python train.py --n_layer=14 --head_dim=32 --norm="rmsnorm" --rope_fraction=1.0 --init_std_o=0.00472 --optimizer="adam_variant" --grad_clip=1.0 --warmup_steps=257 --final_lr_fraction=0.05 --seq_len=1024 --doc_mask=true --z_loss=0.0001
MLP neurons of a small language model. Each row is named by its layer, matrix (up: input weights; down: output weights) and neuron, and shows model dimensions 0-127. Each number is 128 + 32 x the weight over its row's rms, rounded and kept within 0 to 255.
Before each neuron's rows, "fires on" lists the tokens most often at its 100 highest values on Wikipedia text that the model never trained on. A number after a token or word is its count.

fires on: "y" 36, "e" 31, "–" 14, "er" 9
L11.up150 [141  72  85 188 109 113 176  98 128  93 118 122 211  68  96 158  87 146 122 126 115 139 119  90 116 114 149 142 110 131 172 146 100 132  82 148 163 187  87 146  77 142 101 129 145 150 140  85  74 154 135 106  98 196 185 146 163 158 114 113  85 162 137 133 183 105  72  86 104  78 125 122 125 110 184  80 125  86 142 127 111 155 108 111  93 102 117  88 174 136 183  98 104 136 127  94 136 100 120  80 132 143 151 143  78 158 153  69 183 117  95 111 127 112 115 112  72 160 115 117  85  82 100  98 126 168 136 179]
L11.down150 [ 99 130 128 121  72 142 192 150 157 138 188 136 116  83 134 135 166 139  86 117 122 124 187 160 161 153  94  91  93 119 217 178  85 147 126 122  99 120  99 129 175 133  97 103 111 127 182 160 124 137  85 118 106 148  91 106 145 124 180 128  72 170 158 235 159 125 128 178 154 126 154 125  75 109 172 149 172  78 178 158 140  30  80 118 155 164 143 101 164 117 174 146 157 141 119 174 129 143 149 182  92 164 111 150 107 116 163 158 155 123 169 131  90 167 133 156  96 100 150 175 120 120 132 106 167 148 130 104]

fires on: "um" 38, "us" 20, "or" 14, "r" 9, "om" 7
L6.up306 [ 90 146 100 171 129 142  73 132 131 119 142 138  81 163 156 109 153 186 128 125 145 130  91 160 120 151  80 115 151 146  99  92 115 142 140 118 134 116 110 142 136 175 116 139 134 107 161 157  67 163  60  73 198 147  74 106  87 193  70  81 140  77 133 133 110 151 140  95 124 134 139  75 155 137 161 100 126 164 146 181  75 135 115  70  91 132  99 162  76  89  86  78 111 116 121  79 117 167 122 177 170 109 127 108 182 158  98 132 144 137  87  92 142 158 193 100 118  82 165 151 144 122 150 135  89 209 107 122]
L6.down306 [148 158 175 121 114  81 167 151 115 107 112  81 151 102 168 116 169 116 134  56 159 149 132 133 139  65 201 146  83  79 201 186  60 232  73 113 112 159 135 102 152 135 155 121 181 158 127 166 151 152 167 108 135 128 188 120 140 139 145 173 137 120 166 115 143 165 110 100 149 135 120 127 126  52 116 165 125 136 200 120  57 133 120 154  90  96 101  99 108 135 136 117 128 129 133 121  87 130 147 103 121  87 154 103  75 177 138 115 105 153 140 105 105 110 117 163 119 156 128 167 143 164 139 156 110 171 150 158]

fires on: "all" 32, " 1" 17, "pe" 16, "ach" 10, "vent" 9, "way" 6
L2.up487 [122 159  54  90 144 131 166  86  68 190 125 163 133 214 101 124 121  81  61 148 134 133 121  91 177 200 111 118 146 127 147 186 134 110 122 172  88 123 121  79 132  93 113 143 135  97 129 128 187 173 115 124 139 133 131 131 153 124 105 118 101 192 139 112 180 183  96 180 144 136 109 130  81 121 129 115 153 135  97 158 121 126 134 134 140 153 133  92 144 134  65 114 165 168 130 118 103 135 143 128 114 154 128 142 120  85  82  90 151 122  95 173 124 236 116 116 106  72 172  97 158 126 107 129 141 121 190  96]
L2.down487 [ 31 216  81 158 149  90 118 116 170 172 133 106 129 119  81 152 155 112 122 121 150 130 159 136 126 154 162 106 166  98 103 166 109 212 108 140 119 131 148 185 102 113 131 118 160 109 191 117 135 155 114 169 121  84 200 121 129 143 143 155 111 151 139  95 118 169 176 146 119 126  87 131 127  93 100  91 141  79 122 188 144  91  82 157 111 159 125 158 168 133 116 120 149 158 118  84  99 161 114 139 135 165 171 133 111  79 156 110 176 167  68 114 182 140 156  97 114 165 189 127 119 194 127 196 148 149 133 122]

fires on: " to" 48, " on" 7, "," 6, "ro" 5, " serv" 5
L10.up118 [ 75  50 157 149  93 149 151 124 139 148 101 128 122 142  76 155 119 213 102 139 145 102 124 139 145  96 111 101 132 131 163 106 141 128 125 104  96 150 101 179 119 106 112  42 170 105 151 123  69 113 106  58 130 123  76 116  77 151  24 134 126 197 130 123 175 129 173  71  81 108 136 124 108 125 112 165 110 146 133  98 147 129  98 153 100  89 113 132 110 143 149 190 100  90 124 103  83 143 141  69 110 113 134 123 162  97 161 119 162  91 117 123 114 115 125 139 169 123 138 148 181 174 191 123 138 170 148 104]
L10.down118 [131 102 103 139 139 111 144 115 134 137 141  75 162 133  77 150 159 158  98 123  96 134 121 120 151 122 143 125 168 102 102 108 124  48 108  73 142 114  83 158 145 105 116 127 140 132 108 107  81 121 147 128 162 130  92 133 123 145 102 114 148 120 144 255 110 144 140 149 103 129 132  60 131 167  96 205 133 133 117 131 123  95 130 123  90 108 108 128 159 116 159 179  95 211 209 119 104 161 202 109  97  87 134 121 160  64 166 148 129 121 163 112  76 139 101 103 152 114  69 131 124 134 146  96 153  93 124 121]

fires on: "g" 24, "z" 18, "k" 8, "og" 8, "ou" 8, "um" 7
L6.up449 [106 131 101 139 179  69  78 169 113 189 147 104 142 118 113 175 113 174  90  87 137 139 131 155 130 151 181 130 178  99 196 169 163 143  88  80 193 141 117 120 111 101  97 129 165 119 112 124 210 144 146 165 125  57 116 145  81  67 113 149 120  57 136 129 100 150 160 170 133  94  82 124 185 125 114 124  62 101 109 167 172 140 149 125 179 113 132 165 163 116 129 124 137 124 128 106  84 169  87 103 107  53 139 166 175 182 119  76 140 141 109 127  85 121 100 161 163 113 130  97  87 115 106 111  99  94 118 150]
L6.down449 [ 92 139 152  49 129  92 111 117  84 155 147 156 130 137 104 129  93 137  41 175 151 105 132 170 109 170 116 115 140 148 111 168 121  55 150 105 114 138  99 151 138 117  68 130 158 155 156 151 154  95 106 151 139 106 136 124 143 128  95 120 139 125 106 164  93 105 172  73  87 127 196 233 101 121  98 154  97 136 106 115 119  99 143 186 104 115 116 161 145 173 112 141  69 155 175 128 111 114 130 109 123 132 101  98 160  64 145  92 136 157 135 134 134 138 150 143 162 106 111 154  89 111 172  75 112 143 131 188]

fires on: "-" 61, "=" 39
L2.up231 [117  77 106 160 106 149 165 186 132 143 131 108 155 110  68  98 136  45 105  93 104 150 115 148  87 115 186  98  96 116 138 113 114 101 112  98 132 124 153 139  75  92  79 136  77 143 117  65 162 126  78 143 148 122 181 182  93 114 112 117 183  73 112 127 143 128 101 148 177 112  98  73  76 137 143 122 139  79 131 175 142 148 131 111 123  17 129 128 101 159 135 134 116 112 119 145  90 102 112  59 103 151 166 106 154 142 171 101 103 106 115  90 144 144 168 109 170 105  77 171  84 109 113 151  91  84 139 122]
L2.down231 [ 92 107 130 119  46 102 134 126 171 142 182 156  86 135 141  74  94 104  89 121 122 135 158 125 113  90 182 112 127 195 163 180 173 173  97 180 145 179  85 126 133  55 126 111 172 140 100 153 123 144 149  71 145 145 190  97  83 123  93  67  47 132 115 139 140 116 104 132 121 178 161 101 100 140 146 136  92 114 134 107 129 165 169 144  97 170 122 171 125 135 123 134 163 135 136 166 119 151 140 184  79 107 139  96 143 173 128 189 125 128 131 100 138 137 146  80 111 109 145 139 118 150 101 168 126  60 153 108]

fires on: "um" 61, "'" 14, "em" 12, "z" 11
L6.up109 [132 103 117 177 128  84 102 154  85 170 149 114 246 185  81 124 112 151 126 115 121 140  99 154 112 203 147  87 154 129 163 125 141 144 137 102 183 168 123 164 152 109 164 104 178 131 111 176 140  89 126  75 179 107 118 124  35  55 104 119 158  80 140 108  99 115 205  99 151  75 106 167 175 141 126  85 140  84 121 199 139 124 125 116 114 143 139 123 134 104 102  93 123 175 142 142  98 155 156 130 138 115 143 123 140 126 126 100 111 105 148 127 131 128 106 133 138 157 154 159  93 139 128  49 113 137  94  89]
L6.down109 [128 178 180  43  85 110 126 101 126 175 106 139  99  90 154 204  94 156  75 126 167 125 117  86  78 143 142 125  87 125 126 134 184 186  84  93 145  89 125 158  97 135 117 146 135 110 145 130 150 114 131 140  84 116 127 115 149 114 102 116  63 117 104 108 109 185 131 108  62 139 159 152 112 115  77 146 168 162 174 176  97 176 160 173 109 103  92 144  98 148  74 151 185  93 107 142 121 158  77 129 115  95 118  92 113 163 191 106 149 187 171 136  97 104 172  93 146 106 137 186  89 122 190 122 123 150 141 127]

fires on: "y" 21, "at" 19, "om" 10, "um" 5
L6.up167 [148 133 126 121  94 114  85 147 177  98 106 183  75 136 133 171 143 185 153 112 138 113 105 118 114 176 131 138 136 138 167 107 110 144 107 115  99 117 144  84 142 145 113 145  97  84 197 117 104 174 134 165 181 124 140  99  91 145 158 143 203 160 103 152  87 156  96 124 131 106 158 104 138 103 161 138  65 143 120 113  91 122 149  72  81 130  73 187  64 147 165 132 177 133 136 178 107 133  89  99 163  76 127 129 148 119  79 161  90 120 140  75 152 100 131 132 162 116  87 126  66 163 133 182  43 155  87 168]
L6.down167 [146 137 151 188 173 117 154 149 183 118 163  86 155  87 124  83 141  89 140 181 154 115 162 106 140  87  88  99 115  92 151 125  95 101  95 118  68 159 101 116 156 111 114 112 119 172 146 184 111 128 150 125 179 148 104 189 218 105 125 206 160 137 147 152  40 146 131  96 111 142 134 134 131  94 109 140  91 133 147 136  94  68 110 152 126  83 160 112 146  88 128 136  78 168  87 112 106  88 177 137 106  87 161 100  40 175 170 128 134 132 131 171 114 165 140 163 118 111 113 160  93 164 123 134 113 135 147 169]

fires on: "–" 29, "at" 15, " U" 7, "ion" 6, "y" 4, "–19" 4
L11.up512 [197  64  59 123 111 168  83 104 117 131 142 126 105 105 160 136 140 123 119 163 112 164 137 105 140 163 114 136  97 130 139 143  86 147  97  57 143  60 132  83  94 122 129 124 204  83 178 121  57 172 156  93 113 230 122 199 107  93 141 121 158 150 142 145 131 138  93 147 141 118 118 114 148 134 166  99  51  77 118 159 131 141  85 160  59 101 159 126 150 113 124  98 152 129 150 131 104  76 130 144 136 155  75 123 144 140 115 142 119 153  96 130 111 130 104 132 107 109 112  96 111 173 143 124 137  79 128 145]
L11.down512 [118 178 170 138  77 123 153 148 135 103 113 130  90 113 147 123 163 162  80 111 115  81 103 147 141 156 105  68 177 111 180 143  95 146 133 129 127 144 109 104 144 123 120 110 122 113 169 168 119 138 135  59  96  98  87  89  92 164 149 134 104 162 109 156 133 106 135 141 132 143 163  52 125  83  98  90 143 136 185 145 125  63 149 167 185 126 107  70 117 103 131 148 175  59 156 142 126 147  68 178  95 212 121 101  86  95 147 131 108 157 161 131 168 164 131 189 136 123  79 134 132 118 150 122 130 143 176 166]

fires on: "pe" 31, "ver" 17, "ach" 16, "=" 11, "-" 10, "ult" 7
L2.up110 [ 94 123 112  96 122 180 128 106 116 133 199  93 142 158  80 116 111  56  99 112  92  95 171 157 129 136 144 129 156 115 197  78 205 128 132 125 126 127 129 101 100 113  62 105 133 122 137 111 153  99  97 126 100 111 147 162 163 145 135 100 166 155 117 129 189 152 123 185 127  81 122  94 116 146  89 165  78 178  95 181 112 120 118  81 102 108 114 152  74 145 119 170 127  95 133 128 105 161 127  78  52 101 124 168 176 134 164  86 106 143  95 193  93 179 165 108 144 119 179 118 114 159 114 138  29  72 143 112]
L2.down110 [ 54 130 126 118  87 146 180 122 127 153 148 105  77 163 101 149 142 137  65 205 105 140 148 118  93  99 157  93 172 114 122 156 122 161  77 178 104 153 184 210 132  66 172 146 129 142 116 100 135 137 180  77 123 108 181 127  79 124  86  89  93 146 156  72  84 132 189 164 155 187 138 140 122 142 142 177 102 117 151 141 151 151  79 148 147 126 121 166 132 180 143 123 105 123 104 152 140 165 134 166 114 140 164 124  93 158 138 162 159  89 131 129 168  88 161 150 131 104 178 129  93 142 124 236 103  49 161 125]

fires on: " gr" 30, "ublic" 20, "cl" 15, "ose" 13, "outh" 9, "ild" 7
L2.up298 [109 136 127 122 150 102 122 154 196 139 176  93  97 127 127 100 108 164  92 167  73 119  90 142 164 148 103 127 154 103 112  93 149 109 126 120 139 136 112 114 117  92  38 123  56 100 119 109  55 155  79  93 109 117 159 107 206 138 140  69 127 163 105 119 114 114 103 163  94 192 134  78 105 152 163 118  86 120 134 106 158 156  98 155 164  81  89  83 173 126  71 133 133 104 117 189 190 176 106  95 143 106 105 163 152 145 150 104 105 120 148 122 141 153 136 120 167 120 107 115 168 176 127 167 157 184 161 203]
L2.down298 [112 159 129 115 144  76 151 134 155 112 171 166  75 165 130 112 151 147 158 131 121 134 135 122 137 124  69 167 164 149  68 119 111 139 111 186 141 138 168 111 142 177 123 156 138  87 145 139 126 110 107 163 187  74 106 162 157 111 134  70 102  86 177 209 135  98 105  68  79  77  74 125 140 138 187 168 106  75  84 180 180 134 120 128 101  81 120 174 136  71 170 156  57 197 160  88  84 124 140 131 174 192 114 144 145 109 119  78 162 143 142 119 176  99 118 114  88 151  64  78 121 162 141 123 137 127 143 149]

fires on: "y" 20, " U" 15, "ice" 10, "al" 8, "el" 8, "ical" 5
L11.up265 [164 112  65 114  79 139 164 105  99  86 177 121 170  99 125 139 136 112 126 181 123 135  62 140  74 164 150 135 103 116  82 177 140 138  92 155 205  98 129  58 101  70 152 105 144 102 152 146 111 158  93 136 160 193  64  91 161 128 112 118 108 139  85 120 148 136 107 119 159 122  98 154 202 143  91 100 117  95 128 135 179 107 154 153  74 110 144 132 109 120 110 137 152 136 134 121  75 138 223 131 127  45 159 137 131 175 136 146  95 143  90 115 123 105 158 140 130 124 136  97  98 157 133 152  92 114 123 178]
L11.down265 [153 135 175 137 126 153  93 114 101  47 129 178 160 167 155  83 161 153 136 154 136 115  90 122 160  76 172 113 140 130 143 125  81  71 134 110 117  92 139  80  68 133 114 126 162 158 146 142 166 220  95 120  76 111 119 124 138 145 138 159 100 114 143 128 171 161 105 107 119  83 145 146 101 151 115  91 163 141 167 132 135  71 177 140 162 106  85 153 100 119 154 114 171 145  37 108 134  96  67 216 143 189 148 128  99 107 136 109 160 124  97 128 112 101 126 176 145 135 106  94 106 134 107 153 138 174 150 121]